Weights of a small GPT-style language model, trained from scratch on English Wikipedia: no biases in attention or MLP, 517M tokens.
MLP neurons of a small language model. Each row is named by its layer, matrix (up: input weights) and neuron, and shows model dimensions 16-207. Each number is 500 + 50 x the weight over its row's rms, rounded and kept within 0 to 999. Numbers have three digits each.
Before each neuron's rows, "fires on" lists the tokens most often at its 100 highest values on Wikipedia text that the model never trained on.

fires on: "n", "s", "es", "d", "e", "ed"
L5.up831:571368530492510506553427515511524517466592506553432462517496502479604555583522507607456594472493489465509449531517567526566481446496578460446546514473457476489482520498573559517470516489534544512473449438450442529436551436525529469539512447509495557417465441526446459543557427525541432526419530513497501441478484463454488614492412507515528506437465548551569420587494477470480508402496576601457535523491600386574518503659547550513448455495493437495554561436527575478511583454476498441373572542461422490494578510535478518456475527514494455448470454456463509594538432509514481568

fires on: "=", " ="
L4.up615:562452430517553524515482529539443463503493528535589482508469428498536519454544495501497411491443499470431498507460522513514505493507531479563564512517559544553395482508490557486490508589461572529500515532378525479542499523567379490486493516527549448466455495647481461544478463511536444481484549537476534528480447451476451414445488558607560522507546451544472399539519551534482580511505495510483469475470457527540580483631679487421478465579582439481486516543537397459523589550515492496415507539564435597498381542511430506526507508431496395479488522513503467399590458496438495494

fires on: " the", " not", " \"", " only", " $", "ui"
L8.up449:494543556479490520507499536505471478504484537478456422465483415488482467519510411472556539490534467419475492420500564546508501508466531480494551560579529459511549530388512524559572507530462544541411538591406538548509558519501445502456550459535581462505439492477453393535345495455600591529505528430584478471527607492519500508524490453543534538515545535497537476523443447469464508468511436523574569527483517507532442560509539444573493377536587536551500523483494486471479497479546558536547481386492445608471518527473471463455547502369492444622428560434542386496499430480497590460

fires on: " d", " $", " Date", " du", " Ec", " Win"
L2.up1075:441455463509515578564536509513450509506613396487464503488475454524400497560524544558450511495447475481462545581474530422488536516490535493493615513567533430427451515573445481494519494559476512476409522495455438578547478504563503606469502549511442516542472397400477538543457485397525539482610451468583446515503499486509479510556471432462561542620395559518570554526495476564436470522533426558446535451534481640512505394491526457402492477449413468592460495492479534564425521516471513575491463450465512482585513420440464542486533559492541496454534547495549488469547561557555549462

fires on: "d", "n", "s", "ed", "one", "m"
L5.up982:516499438499512435535461531467529534509516511516476507527524552558528567551380441449523379446391534513475489441536471476497531527524500411404489396427445495516586447524564386481420422548445540477570395564412542544506477540551571451540522452425512484437538480506460548491443411597584516547518480484453521532366430493435487559495527556497524557492494503453502522530614463503588474461543470504547520431579478398552469571492506561489448444518475433501474580428523541479497544509485638530464556515483449488511482522438445512405539556512634492469449514469506546540535496490563510446

fires on: ",", ";", "s"
L6.up864:538530489526481576529502510427523539557535557496460522545496400409482487521496516509527600388545458430524474394489496501528470495451454478503537540493551519568522470474439458576564482602501528585558474543475459456462468482527413415559457508567422449533582511627493526487496486551491509527397451504597568410511454465523434543500370545519454565498448513508501429534515543473567536514565479441520527551476470477467519473469535487549592507450539406522576463481543545529569615427468399557573496441518453454507507412503509533516556469505549514541481498558513542473426461450527446525

fires on: "t", "ov", "ot", "g", "p", " Center"
L6.up745:447585506447521466502445494480502517454421485503584399511429535439493549483457439535544522486458449531496568446511478603544554525516549516479484491433511569424548425459533443499442486562477545656521585525548494522519537495588507548540545430437455434522508533515449544409435407528579510470467436568540568412504481449477502515456442483565508557546534481519459569595457466492469557502498463554532434464531593526536451492585568564518457454496520494462566475348546495485568481458420495525602528496480513451471601513516486462557487516476502532516503469378576517507428550457541459534

fires on: "-", " of", " off", "ing", " up", " down"
L5.up476:390454464494532577439497565504448443392535522505541552465489522572516487484438436599408469402474486515572552569490514524606469531552576591575558471561526451432499492417413474438490436532486473564512493497448509387528464584509461504577428451530566505526488445521569493465498445476553546503479528454583439574392513488402432539442535497501476528476573486475451495586485522552492487445483418528529458530531456443555507458547638570507501512503521521463494599500521512452523568418433530505423562415497469466516454519431535571451539583438578510515424483559501472443475458454558558503

fires on: " |", "\n", " due", " who", "we", "pe"
L5.up597:633454520494520603430331455566502456521600479587434477552475543457536478509444503525509542533477588537430465476475458553537565475493586511545452453478488463430506461492503560594466562446515449478502556482510531547487479472475520484503455473447508437471589465444543443458382480451606506549551520493523564476562541445495488486531471441630498568538518429476433455467527489447522546504478518529519454568481431501568540492547422487460611501451504467498531505469469384458580462424548543425539447385524466484517473559494505539453434443468519484532558511535575511474572496485547564488

fires on: "-", " of", "S", "M"
L5.up470:540430465487518531440440523481530564444513524530568512405452458469542506499564484464495526506506398358433509520486525607447532589473511548521521532486490480434464498520614535421521500588521460503546579532530456410392490496526474395548417489361485506487453458523523479532426462556569527478474511448413505546458441550483478535550462572490479499519498585532509442471508461543446542461579436499498437577433565521577540441535506506522543479454633445586391637459475416475454481565470506535515483527528557512550418494462469483482517503537449523459500518555501575583559502576547534438

fires on: ",", " |", ";", " round"
L6.up102:500487372430564475464492560519513482571446586503569449516555492531474469511557545520479542492497416479471396448467564513569514636450472515537575495425411465431485538436554510615556477531517574457514532555438494554496481560484480485479474495453590560442426550515450494473454505444526563533536499517385474524488482438449453521520457582589461570481588577470507449460483458436511436413555471543575497499476469577539524468495427504432579549473521491462570474429563459368531499473493580555522556524507418457542502498409423541522518590419508472524411509544469463497533509486533476593

fires on: "/", ".", "ti", " (", "-", "omp"
L5.up16:472514464489524421497467530462490469494496602547479522415431407458474554474579513590570398423428474435426501490468531492527537431514477557582506502584527579514518519476513537514508553492539482472534391500570585437519516559593521473483454477532523470385493407477499447532466505420567484484443500550583464512513538553456573531493546535508535574531544494474524513555490459472520587494449502446596535480456538471554605526558539433483661424465470528468542455491556438529460474479561511480473537461554408522619475519539608524426463527424492496510457485501454525524515424455561546462

fires on: ",", "-"
L8.up185:587541590465499496490548518449442509500581524521508488489502509528565558426604601584511471504619490510528544482521468534469479405443404603623495514429448530483435491576566447414562533536423549572512490585509472495450505544474534491490453507498470424505528494508495434488411463427485542420473438509531492553554439601464559517469498482476553457466610511590428422551434431496447538404576483520485438567522520495494561522492502461529477461476565405497415365506463456461487468506634503532490627499530518431497473530511524564444460510553479415555607513511486463442500474514468474501

fires on: "/", "–", ".", "c", "{", "cl"
L6.up1036:488484497465506570478510529458535493489516535492407475424421469415519567496521591573484564463475519450630542489476624511631501496434519509483475518505619507457435490486464532589466498475498624465496470484540609420572476471473488383507412421510541504399562421500462427480451497431536537537532437543482411601510427576459532441557429530530497589515478531524477468534462467472544525472543570473476447544592528514482535485474431513525554426447549608511533565447540444523523543473605589476490563516558441518569525507482485548435538502442529473482493450495370554485528512551517518473

fires on: "S", "\\", "T", "D", "/", " /"
L4.up740:528486544562521498561452515411467473526570520548460369606468463421448500464479530508378531491536524416588542422458515440463501419477464546467441499427424535524513431495471466579508448520491599601448504494442444431407580453504564532477481471498504437486546533521524556521423586425539453529473470462545430450481433522492525530513532573446503517528475491547435425547448467552537505553530463500501565473476480398555518507596546641480458463486471408628546515570515395481551559604467528493503558432500528513568497431474565523520449458453464517465544470512533521533488482517513593464

fires on: "/", " /", " |", " des", " di", " +"
L8.up694:461491510431486509461421575496572545408434479577555502539468416384523552575504506495565521449514452480460421479514519527548506510489508500389461532540472594544607515498497572580482643522439501456457430450475502539414480504493472433507440507471489555446506576498514500461526449400553530508525472475442438533456552556467533554596502442529505600554517515539607456551412453490490536554476516468543532432526514425536524515512546503418514504512531512590470450545465487548528590443571478508469524601512495525567428484449545526474430516557512478555464424514510516429409591522516525376

fires on: " November", ".", " October", " September", "th", " May"
L2.up725:472550533490458544499511529481545493462482525506556463453456506511442445495494544492519502436547441406479558533449488506582454452480601433491512552476481521431491576550534552571541475509548550548595547482560593397439479453519548473536559428453505487486434497471506477528473489478490525485591456538547418429454465476430635475496523481517549537440451521421541435625486461511433506559485488543511540501467557460586470488524528524447392456600526508464507553525457502508392557467460522542497526482455485653608491490593552564464513476550481558574512529502458556520495511451431664439

fires on: "ch", "n", " Democratic", "–", "ia", "0"
L2.up1095:460456476450621515431608548501517474427484436538532410477560543507516399467544504445505521479437505500476499522522493475531582425442505548541448474472420409491496509442491443580552497604488464525492517499444455575459570475561417483502455586400502484473448662545502547506577429558547529475492574560624461526460441593461561590531474543439464452553568465519495535479456445510503529452533486519490530517547456531443462495560520493572544404500417468543438496533478480527476538526528509507525427520440454570592557529491537493528514565617541408462514539412483514520531429496586544506

fires on: " version", " of", "ient", "č", "gov"
L2.up109:446389522530485549561578537471487499486508519503471500426511429403497493486567392631430460482502476404508508405438477497489493533487529477580443480516498543505484531602488467513523515571463610509499444526530470454497537432426565503550521447493545453626464520543386404469428509462536429526484434438494477480429534471556487499534494525550506446521445573442471538513506468527549566542428402537474487534491517528539545497515521585504451471600654536450529554459417507481544527481548505494524588474582502494554439463445479530618399434428480465398532533474561492521561571548528507432

fires on: " member", "r", "or", " star", " footballer"
L4.up933:547430518494484506538530523495632571544519435539521473467591504433502486516519533552487526476418486550519529421493492496494543490541471485478434489488411532419489470490534588511404526472453543464479517545488518472513474511516417417465483528545570449462499461558522525529583478485546526403605524576533487482524556497424461510440575525546588421393470505604533504622543396448539557513470439627525434479499496502577524569504542556489447464531539593489505500413552437458537472427531480499473553529447468471507507538510397524533404473460598494437522496537438483498593412458422479452

fires on: "e", "on", "es", "don"
L2.up949:467514520499562551544524500557462517531463530550461608487495510533493566484499561502476472373595430481476484410514492527552528477457574461528515550447498518526478622468477518512514506478511481443464567533476560408493429437543585467450447430498424572566557447542502552554451478561451504439537481529461437448562505532443544550620468432555492532451406388540430578550491451537492567447466518502463451429484504511493414516585505463446476521475547471484472425515525479429493531422550494545555500337493535429485503472504439472510519496584470481561499410454538579389514586556566455520

fires on: " play", " character", " role", " run", " tour", " film"
L2.up88:539399495562492488548538520503438500555546561590560460541435522449417573479561458520544498488489401492581505444479415542572572514510509455474496565608533530405468558573571538515484445489463575444464507652507551489412432477622587437427432510521533461512424502485474434536508469388570429534477564526529446452553484458510557454470451557535495525512488528450557509602547430411557592479558519498540533470542485480479465410513522545523539436434524544490530478492529520392535545455473485546576447583478488567488496431439412470534502531509505507557572606460430514475498509552471497486

fires on: "y", "k", " Angeles", "rs", "ow", "z"
L4.up305:379494620469435473456500529488442520454498521519481486509495428538566511414523507519475509455461459455471547420456452466553425497504514551517420461478526400495494524495557467574468484525472455546503444505469464469498540516548468437522511497450542549521564488562556502476605486454494464441578462516561503465464527491452588518455508462509507511453430565454463435557462526515462461475460517595425525485583489443568572423601532453567542519445501571467452508451475479544447570521527538492529546530430414524535537420491544570630515488453631528488617561504504505519530572421462567509

fires on: " main", " total", " All", "Billboard", "An"
L2.up992:475434479484470567443487491511531564433475609485529467457459472469487529536527443494448488502491491491455529474442498494443567576483372579505489500470481505547450436461533559487497493453465514534427542549568456402441550468545459489577506402543499456420566461425509532528416514450554473461422446513475527497427460566475551595527465484513486509511492555462514541549533562412598508572518472507490571575495481464576494507529436516486628428438615558556534534434655560472542580440506485499518535513459439547512484464473410450503475586486542451536392581559430526422510473593480447484

fires on: " |", ",", ";", "ug", "|"
L8.up834:534426532493534504502509515435614486487639500470493482484506501525498492483541508474548539477588495523531478513516491479459448485484434479455555575523472486498499528420474512555500493553490434525513377425438442522460514500418403427478525583460535473475518554510544452388535474518545455528500398526556419457541549467581511427572515552525462382507559489551475364530448469482537502438549516626465549516474402478514567443490575473514607516421563526459585479417467506561587566555519489497557487569394476490570544533554451497469462564498479560547473447490410498392551455543503547449

fires on: " of", ".", " sq", " for"
L4.up868:611577504370518478444432527481431488507525469518506520498496435522511490582555482483471413529525376487441483518474489577456539547468472541562561533561498562471406427574538531534453501558429521543496514499483542590448591458480523448461428510501512527494518497543582542453400440507522560417539586497577420490516540535556583554498457450467556540481511460481471474528436468456531522471468479523464467441435533461489538406444487516467454500582508517542405502460527473439470529439552469514527444526422498579527515562457524513458558590564486405595503417503436526413569531455457586538

fires on: ";", " and", "ed", ",", "d", "ate"
L6.up932:551478547514541453537463567441440577458537555491421550479494495477570505525587501642573530473482486532562531433510536504563478525581416507418560510466460524481508442472440515550475445557539439571531434518481474511537488378545428509531557554513557396591533433589561478492492477404486507537478576449532414478558425545531541442553465534534566454525400458554494527471500516418539501513430451478496540453456502458506514586501449400519498447521491519429542487448538530415412586504582508569520432527449502554631427480440474520444428542468463522510545488525480532390620480481494415577

fires on: "C", " Cu", "L", "Br", "pec", " Type"
L2.up1119:397570502482497498506475527448525479481410457622545494509466530495465490563461469466529537502515480471509527504529519552618526542455500565433521504447448524496505599526486521408544474548474499473536574580548540427466548510564482482413471506550496443556453556412445514508461484399516504513514475496546423441467370447522531450476433547529582388483407513584501494552415513485448455440525497525576505431445383378537469534476494493497602364489496450533485542517479538501516565571538448505490447457507560500575543445451480633549458534418526474494433471440559567558521592505532493495

fires on: " Sa", " Os", " Ep", " Sh"
L2.up691:559439496349456505465515492443478502497475493521589556562473549545487445527481510595571391446531514458462532474574611426509553493558502613554575365466450518443481477438494535505510527501429566491501474615410430442418490580490454482470510471448496497399410562544481508518431515529557522464507592569503535461491442564533571495546484476524516495442511524424539518493427462419485519501687519550522483566481495517486491559543498493464475478519550430462447500562561571482592557470431496567575477483476514443515412552519582550449510513514576553509497476527471521527454476582532400470

fires on: "y", "k", "sa", "af"
L4.up139:501550400480476506491475498410534549506473506441465487586516538544541481482515496467510547433511601447484538518457523592445396561574455533536439498469451509515510547473492484489534490481591507676494447524550474436462383508494427497566494426555526506548538507462506530473523515495517512480576382550589509599466463606475574468435512475416524534430397611510449512537491418461532443542468551569422499459528400564595509506534577409477534598489490456511557504499479485427509488454398581433552579499424488494625479454511471487434543487480509467426526507463443544477519527500483471484

fires on: ".", "r", "im", "h", " Rio", "b"
L4.up539:539510518459529451462437523458567516494531509394506475509540460505520597536518482558541428502531538490505483517523532485504527518521442557532457480557426480533475492525530533507631441436409595508486384539371597453464544485459534552457411460547446503542517489600477447515562471481567582447456515555565455468551477534491514593558461540540453578480363548514604511546456505538526488421470537525531517429488555452535496459547502622485501424488523520449522545458505440447502499493589549517591451447520505520560593501477520530488516500512556473513598578447445536572570376495401491508

fires on: " an", " 4", " 1", " 5", "'", "lit"
L6.up315:413543378533543484491434567519599446410506495503566495491422523500501439481567529592516494497494468552512497475495506486423518524461583528523573491553478517518501517491549558519477551465544567472451517540534539456480497466639515458540445510555397383431425511455488505576454455426517647516526582476449519456444531541458505493586595541494497501506484559461483455492558494453570505531490429511454441499562537474528438540469523420510561412434456476539492528558550439532417548460570539564486492497584496483542528505418472506460541551507555441473496411538519471546475473634544519479

fires on: " |", "one", "no", " average", " Ta"
L5.up512:564476472416493410496459541475506465475487524371548524506496568545504470438461485502436547452448490571595433479504577473609516497467468488501423493459505501485515509509407483518537542559495468498531523562507460566411512529545437490523479512419514425517437499469490531549461505395467559507589547547534476473528511515500513503529511515493528602550466529479509434580535511482561474602525569519510561439514560481526427639572553504399573507498564587505414472445528450491493491370498436435460534497429463549515537451413503445568470451500600481533457536375455518594495451531540455546

fires on: "W", "E", "\n ", "in", "di", "ec"
L6.up30:487460555406590490457466452418412491562499550575566479377446513418492489399491540545462571534464465446483524484517457488541503557482496473570516515577575587576545432463477477489514541529540520530484477482547601477508543515476483402579478405522561453463418532550570528558468417466406475552584538424502415497474506526473528543550477606577491499554440533522478462498593380527585483469496517528550442512442492402486550504421519500466448525547498494519507585473495519371432471515608420541512531534542470536575539401482522478497443576426510558566437485564416533536513438526485516532

fires on: ".", " backing", "ric", "li", " who"
L5.up989:491401546492506475559406520564562503526499537530601426419445495530520526426518489451526509491441456471456473491456477502525527538367510511486565585573474483464531586506453610519512514487450456464466410488481503528531532522504563472629562445515562496574493556502580450493493453431577491525470548498584507592420523459519450423500545507563584588487627481466472461538544490447484550500481492495578521441507552548499503551570439477360412495587525476591484499541549498548424550547462542619489469365420524484479496485510551477487431489523432480499556596600533566494475502561473506394

fires on: "ns", "nt", ")", " of", ",", "mp"
L5.up779:420389486476547565434413565461461465423552562522397453463462521428500513535516582416477477510580542482546586467546473518419541528360551511451460497567376515557556529565574525439480427483545564486522555439554459491506471526508459487436456454472468478614491500502474435443509457500489486410560563418599475440554439531451556576543451540452425485515455517558502496517437571552539544620556460543519570499465544480518443525551561503512526438488572452477535392466555455472452567493498502455481513579611424524466506527464431481519536535495489432380497441484529566462535505505591518518

fires on: " Ga", " f", " October", " Win"
L2.up341:404489489488493408474454519505499534555431522507611590457410492533481503575562563509442484509510519458502593493523520418458519468464481407483538575482495489474454535460526486482480499509446498588522539626518477459388450534470444436475485512540408469545432436476475472508534491516520474503370450534535428385510482508559478568595484453556434464527496559448464485563478472548557455501556483470533537563442493387550410518501611552522590382464553520662467479472344459519487550508384479512508498531520579474526570490483482443504511521488485500483509453480526594614544493490507578382

fires on: "s", "on", " Zealand", "es"
L2.up667:435459478516577572483539520523505514518546475453446481467507471576407516424512463646409533458546500408560537474481504549484453578465532418471535513466492548523504528511517491468550518578462538524483557572512534466532525556589602390533626433487408605525495508450413535450547450528489501447593469494411449508513525446525467476499493413582461513523482526532501498459568443501401508411502571573513556493473514460482451473511512449360412486523559508501596458520467547494592510469477607534507534441485481457590478480516505561444516579525441501502475438532486457441500523463546551538

fires on: "p", "n", " S", "r"
L4.up1010:497486514449507515394514564475495484566507507479546569477522627430463487527450504619526326485490427568481461579471497539539521531559543536472506471410453465476428481389616582553548526553463504521414520507479473484438533514452488439494515482512446528510561519481467459546550518456510480455489503508589446425569395497572483515471483490577537409466561507522501498541513513569515554487515508525533598416516551517536510528440485564526574575503510478495487567430491573433508432470549497578541529462427482398501514509493512462559531601470539543537575508502494507564482505455500470479

fires on: " made", "vi", " make", " makes", " ^"
L6.up155:489513468472501440555491528524430481407533520420477531545509348478445578488466488443520492526444477436556434541498532452607486405538546586513443536477517537457462475402466507590478536475608546474511445585450390473478497507527626531590497431494573485536523462465570395466512482514488503544425501614496508490508436548434578502558487413492487482533433499455507479531543490416590539435484500494544555517469489395513605594434596564517510458528490470553523493436581487508630481484561572536545546455520442478575492433451495483525503553495488519497446503474547532480488544545418573451

fires on: "g", "h", "T", "D", "sc"
L4.up117:464527590498515498526426516463490500564542505696441467486515442475483458495440563514508566513426510420556579536544542446492475481498492484458458475496546475502530511583498435484458494547464493536433570535501562447535503464544502473527493475479483523500527408503450566538472512511557463496487542425457472425506535477470633463540478422450482406479566483578497457559441479526570491496436566476527498395495491431541496493499509538457512516441597393516494476472566408390491517508533436495529547480476474483585590597519494492447525639408544548461577541541491535509517545528560520579

fires on: "-", " dis", "nd", "dis"
L4.up1126:429474485467522488519437509467559392525487469550529628509510509444529489463507537519433362545544355528462579505483553527643459515431549449428479538534463444553484524524579494485500536488503550479393449538488537504521493495433534537454533487486457468468532532602493478489451459529408451468530552488542467502448484517532459439462507557574424602536547592499412507514531479460484566541550468544513516457494496464521546489546466543519511389441546525469479541507502550471608539400496561553415530544526456478606589531488474491509530473542429474625444404515416495595523447557532520409

fires on: " as", " et", " so", " =", ":", "ly"
L8.up115:515410467463528436559432453540496520605379535496508548500396519463555452569464552542493531428456408425522493489507548518502497505577555456408581501489503490556518541575452490508519489576573518475550470493441583472595459552450459478584464460499449525491589493514542427500427535480467572461395558510470590558466528494449587608501543455533566423540409476474477492548462475517466551528532414469565505559406551496494468413513489530450496482464584508539520552459458466510452566481526487529509515480535414487504437437552407474541463443578390499585463491521448543564496432451496454438

fires on: " 2008", " 1968", "ire", "ent", " 1965", "bil"
L2.up1060:512478479529593526570413485476445529431545459590457479469525564524540534545494479473531498479481554502520458467513522445473564532485419524533505473467526543451506610478524442448597479545508383480574555510536489555512563502460547478571537478421491505568512429535480562508468448545521636491529534509522551597397570435431599583501521552533595436582486424525540482516570463484528561496504473527534547456466431507581507464434497508483502463484462392453448579430470472438468523371453548549493521378459482512549467525560521494523564481476604525534553478459494484503592538453572496648

fires on: " —", "ğ", " scored", " done", "ou", " completed"
L4.up182:475498525438536462457494492525393529490535443494451527424494509395464614554480432463541556471479497533549430596443440496465487544578482530465494466436464535544502416516454494523506533514468553513559488499488563512447520560481605512454447427510506456500433621528513434518466459496471535606592514605495470369526544510537458471556464396545401447614457524544482399579487492498585612577505479490587537599481461515582513505503585516500385546480519479528496506526450451477565547515550452483557520556476411570500472552487501444544483512498514460516526506540417580452493487577442475461

fires on: ".", " an"
L6.up84:566530561435437484449477644502514477464478503565587560497446439555504475453543453515538520564455399406456546547496473573437447534421499447492420588583421500463490502618501581406552481511459496632481477520533531468483544485562495462546381479508544393502455538475554441599418482463585572520478481531535512485562521452480543507519551517487520455431496493516505516411464456500488466554483403581545492460535481503529481499450552462481546425537634454531497551483449543483487473488412489621547506419410474461556608563531469513389455518498543434463467482460459546452470504518457550450

fires on: "\n", " |", "}", "Al"
L8.up34:621483455489494527453512479454521517438502546541501469525510597460496467477474581573599542516486470485443541398431505514488455456488420431530540518560520414492534508515476601447457597527458516474540537444470398525396485591547486522492439518545529488448553465550536488478501435359497459617573445500434558473501533457519544512472528535526529561507495579528565500467488510511563464626457509558523471483506412451560618552547478534424489506512584510481518449506548563454533593438521519498463570487553436509564546536498460563449434488547423495536562533519580497479470454520434423544

fires on: "s", "oni", " Mos", "mi", " bar", " Bar"
L2.up511:604491452438553526518506462500513424428613522496466537539513533538536499478562589522495518505485463528566525477504441487535462518481406511561506536580477563520457533452600488574563539634357523460506532504510393496548492458542428460478462459579457502563582455479524439495570500492538455527521519602531481520517508480498535516443417512568568424535579500528413480522537436421523552526613497599509499516515464416536497478533466439479456455508533527501549523483532593442521529429514437536395487409512517414494483518506570512445524554420578426527487547467416518522462456473439525518

fires on: " \"", "ir", " top"
L2.up769:482478618464540575513485497472530424551524555480533469532523550568494489607523493504499479408431571417479547426482499499459500498435442534401561522609473512447490549503557497499549596466530546450487509542502443469494573447414513436464597460513571517525457523514535441432472529564508594537456546549567424457408491524471553532589533490529515530585480549468486419510484457468387512428556454528525498470531487518591521459545539410454514530523536530521453500467489388445394538513557453584556556492586483530434494445540510415412465471458474475505483503519447444389549455496540502395

fires on: ":", " as", " called", "ly", "ps", "si"
L6.up218:484443462533540534471394513531523457546537563446500487436523502467526435504561494463535554536420472528464538544450480502554513516447467486427556540475526465479532481590516566551514490475503528460511518510456517511539472415441573535448517514557455495408577525535559402389447491515515612530517516549588510491515492613461407604473484546546563492470422490536529465482430469505540531575476459483497503523481518406434498447400470546515478454602606405561554538464540467490560586521575595510493581450610456484457489500499507528466462465477445579454455453473538465455621496410600492506

fires on: " int", " inc", " b", " met", " unc", " ab"
L2.up890:535366493484457457518483549488567490437492528509482566509450435509543537474514518554381479497501552457474548512436461540496513448530457495457461519585458513450484469448496578550500543446669475503491483470449556522501530592561572461493527479542497482529541547503471489446480483491518490361530493506564548541444470526537503484492506514558475505556545570511550372607416459577526507496486456560565520570521524486491597393575512475465443424449512485495492481467520467431366558462446559518406503496515549570542495398516449482447545567618507505542518426411430571429569436518529484445

fires on: ",", " at", "uc", " mi"
L8.up632:480338481500551470448504488501524475495448515428493551474400569397477480510524425516517451517504552503520546431457456583503600548489554568502537564533401416463506541532484565538599559490487515456470512545459553491553478479539516488541489558452507434470499477481535510474525483463545548519485490484461392534479579580494454527581601472605471552489457504403540508456544489522516477497419485499538502528448519412465488496467443400385509495589560451489470507388505420561427508543523591600512581497561452483536460464490485478469514525402571447651538564467531541581472462559462515553

fires on: ",", ".", " .", ":", " at"
L8.up168:480440494464580503493510596492553502463404536463483469535518607475510460476538557507621490533538579492538500403490508495478439480421412563461434616533479574513487520474536517477505441486485504527519506575520474517435594372532416484515491508465455449511410544526561504545527502490546426502498597572427502525422556422428535503565499448508564509395472450487620476441447505522571534468497467440462567485422540481431514499522428494528584520599560453473580528505628429511470547545600496564553506466585500536588506502563575491490560460505500440614442560569444517421489549495491548500

fires on: " South", " New", "\n\n", " North", "ne", " 18"
L4.up821:495413459489537522393451529436538511405465464493485632457551511433450484494589501508549541440515518422571533566492519478448436370481482456529510509423463490490393596500561487483592524503550530523490443527534446517437484394507440438493532467455494511378519584540467548478427483474534544507441516535487507492425529520520514437477513398512606431581505500505513528540514457491514493518472451502490529512509519496636529581496552525509466443508485512525416513534546528520488530462537454630582557543482502467567543578490466515442503523490433383570506500476411419509457516588533551503

fires on: " O", " Mac", "-", " Mc", " Le", "mo"
L5.up492:570435539436541614547502468409467509448543482564482529501443516556437493468506433572532473471512467507505537482498427523572468510469444591540522492462515488426513508571509588509537561491519547563494498631559474482567556489543449506513505484435443510434496450461542430523552518467509572420513501458482376450424501553525533590566583428525526609468441558455554468508504448501486550601532509504582524513434570500512519519524468454465582473435591544539474360494488367461453515489583546569449498478493529524513539434434438549485450528530541474588493485436470553533517482540477525581

fires on: " |", "|", "\n", " on", "\n\n", " in"
L8.up33:552469526459539517477407501525504600445577550515553496443497532509532432575441538568483497517536464481405460550461533509562444511453432435469569454468507479508485527504443498458457562512607496461513439513537526534488535411501610565526542475453448431403489504493541401414452488498508522450517558415448495436491507484552525624480516549564586552504508561452516406479568417459495544483552530538505548526534452480564516480472478502509565457459549519619496554540544513478466471427510499517454554578510376601469556465493494506411475528568635550512505443506434506491549480496559463540

fires on: "-", " up", "el", " off", " of"
L4.up119:505486569418541490461486524510419400520507543491581602467484491441459489569529609542565515460484471505502457480539520518450444577586478593486523464572529482494380454469505592605531445423458562483507500472536579486452430510511564458539454499404495478487595508522472491526549503469512516517465480547576406426440486448407476512579515482527463581520451490530484556431473475635564575439586496489444542533580490514518550476533519494566475530507492541555470497436578516402436560445528469493430601435469558486521433526482542528508580567545524482462408472574409445455479507458582473507

fires on: " /", " in", " as", " |", "-", " of"
L6.up165:426449503474586427507478608508525538549559577516535484462547489504414476552472471400475525467393384491493467467456518505457522526560478500503537507562504464409511428467462537467494514464551557519551538423532474467461507490574497485548514440375472492359540464501523530540540421532476559499491535430482535492481533553422505494443584577460430463568547510520544551519505476539484565482573498548543545429524527431507487559517592472505565480478507544563461536475583514376468579368545549460510510491508448594554502540450500464462500498500528589421494473497507442486634413602588535513

fires on: "I", "C", "F", " &", "L", " 1972"
L2.up90:504519501514471487534498579522592524501467462593453515458347437468497450516608466550544457434507525415495510405496553457479503474406407549476609587492390530462513567473465506488515433591536561506499529606545512481430554531484465496511468469498550460486494527570408535528494529453384451523451513507429548489521522433447555438543602461499478542489433525469482452465526459528560572484443517555460510479465467562541555416560524543450497402520557482481587525533422555544509490556475432439469507503588534491537505456468545671470401500527546498562405529511508480550555582510464532514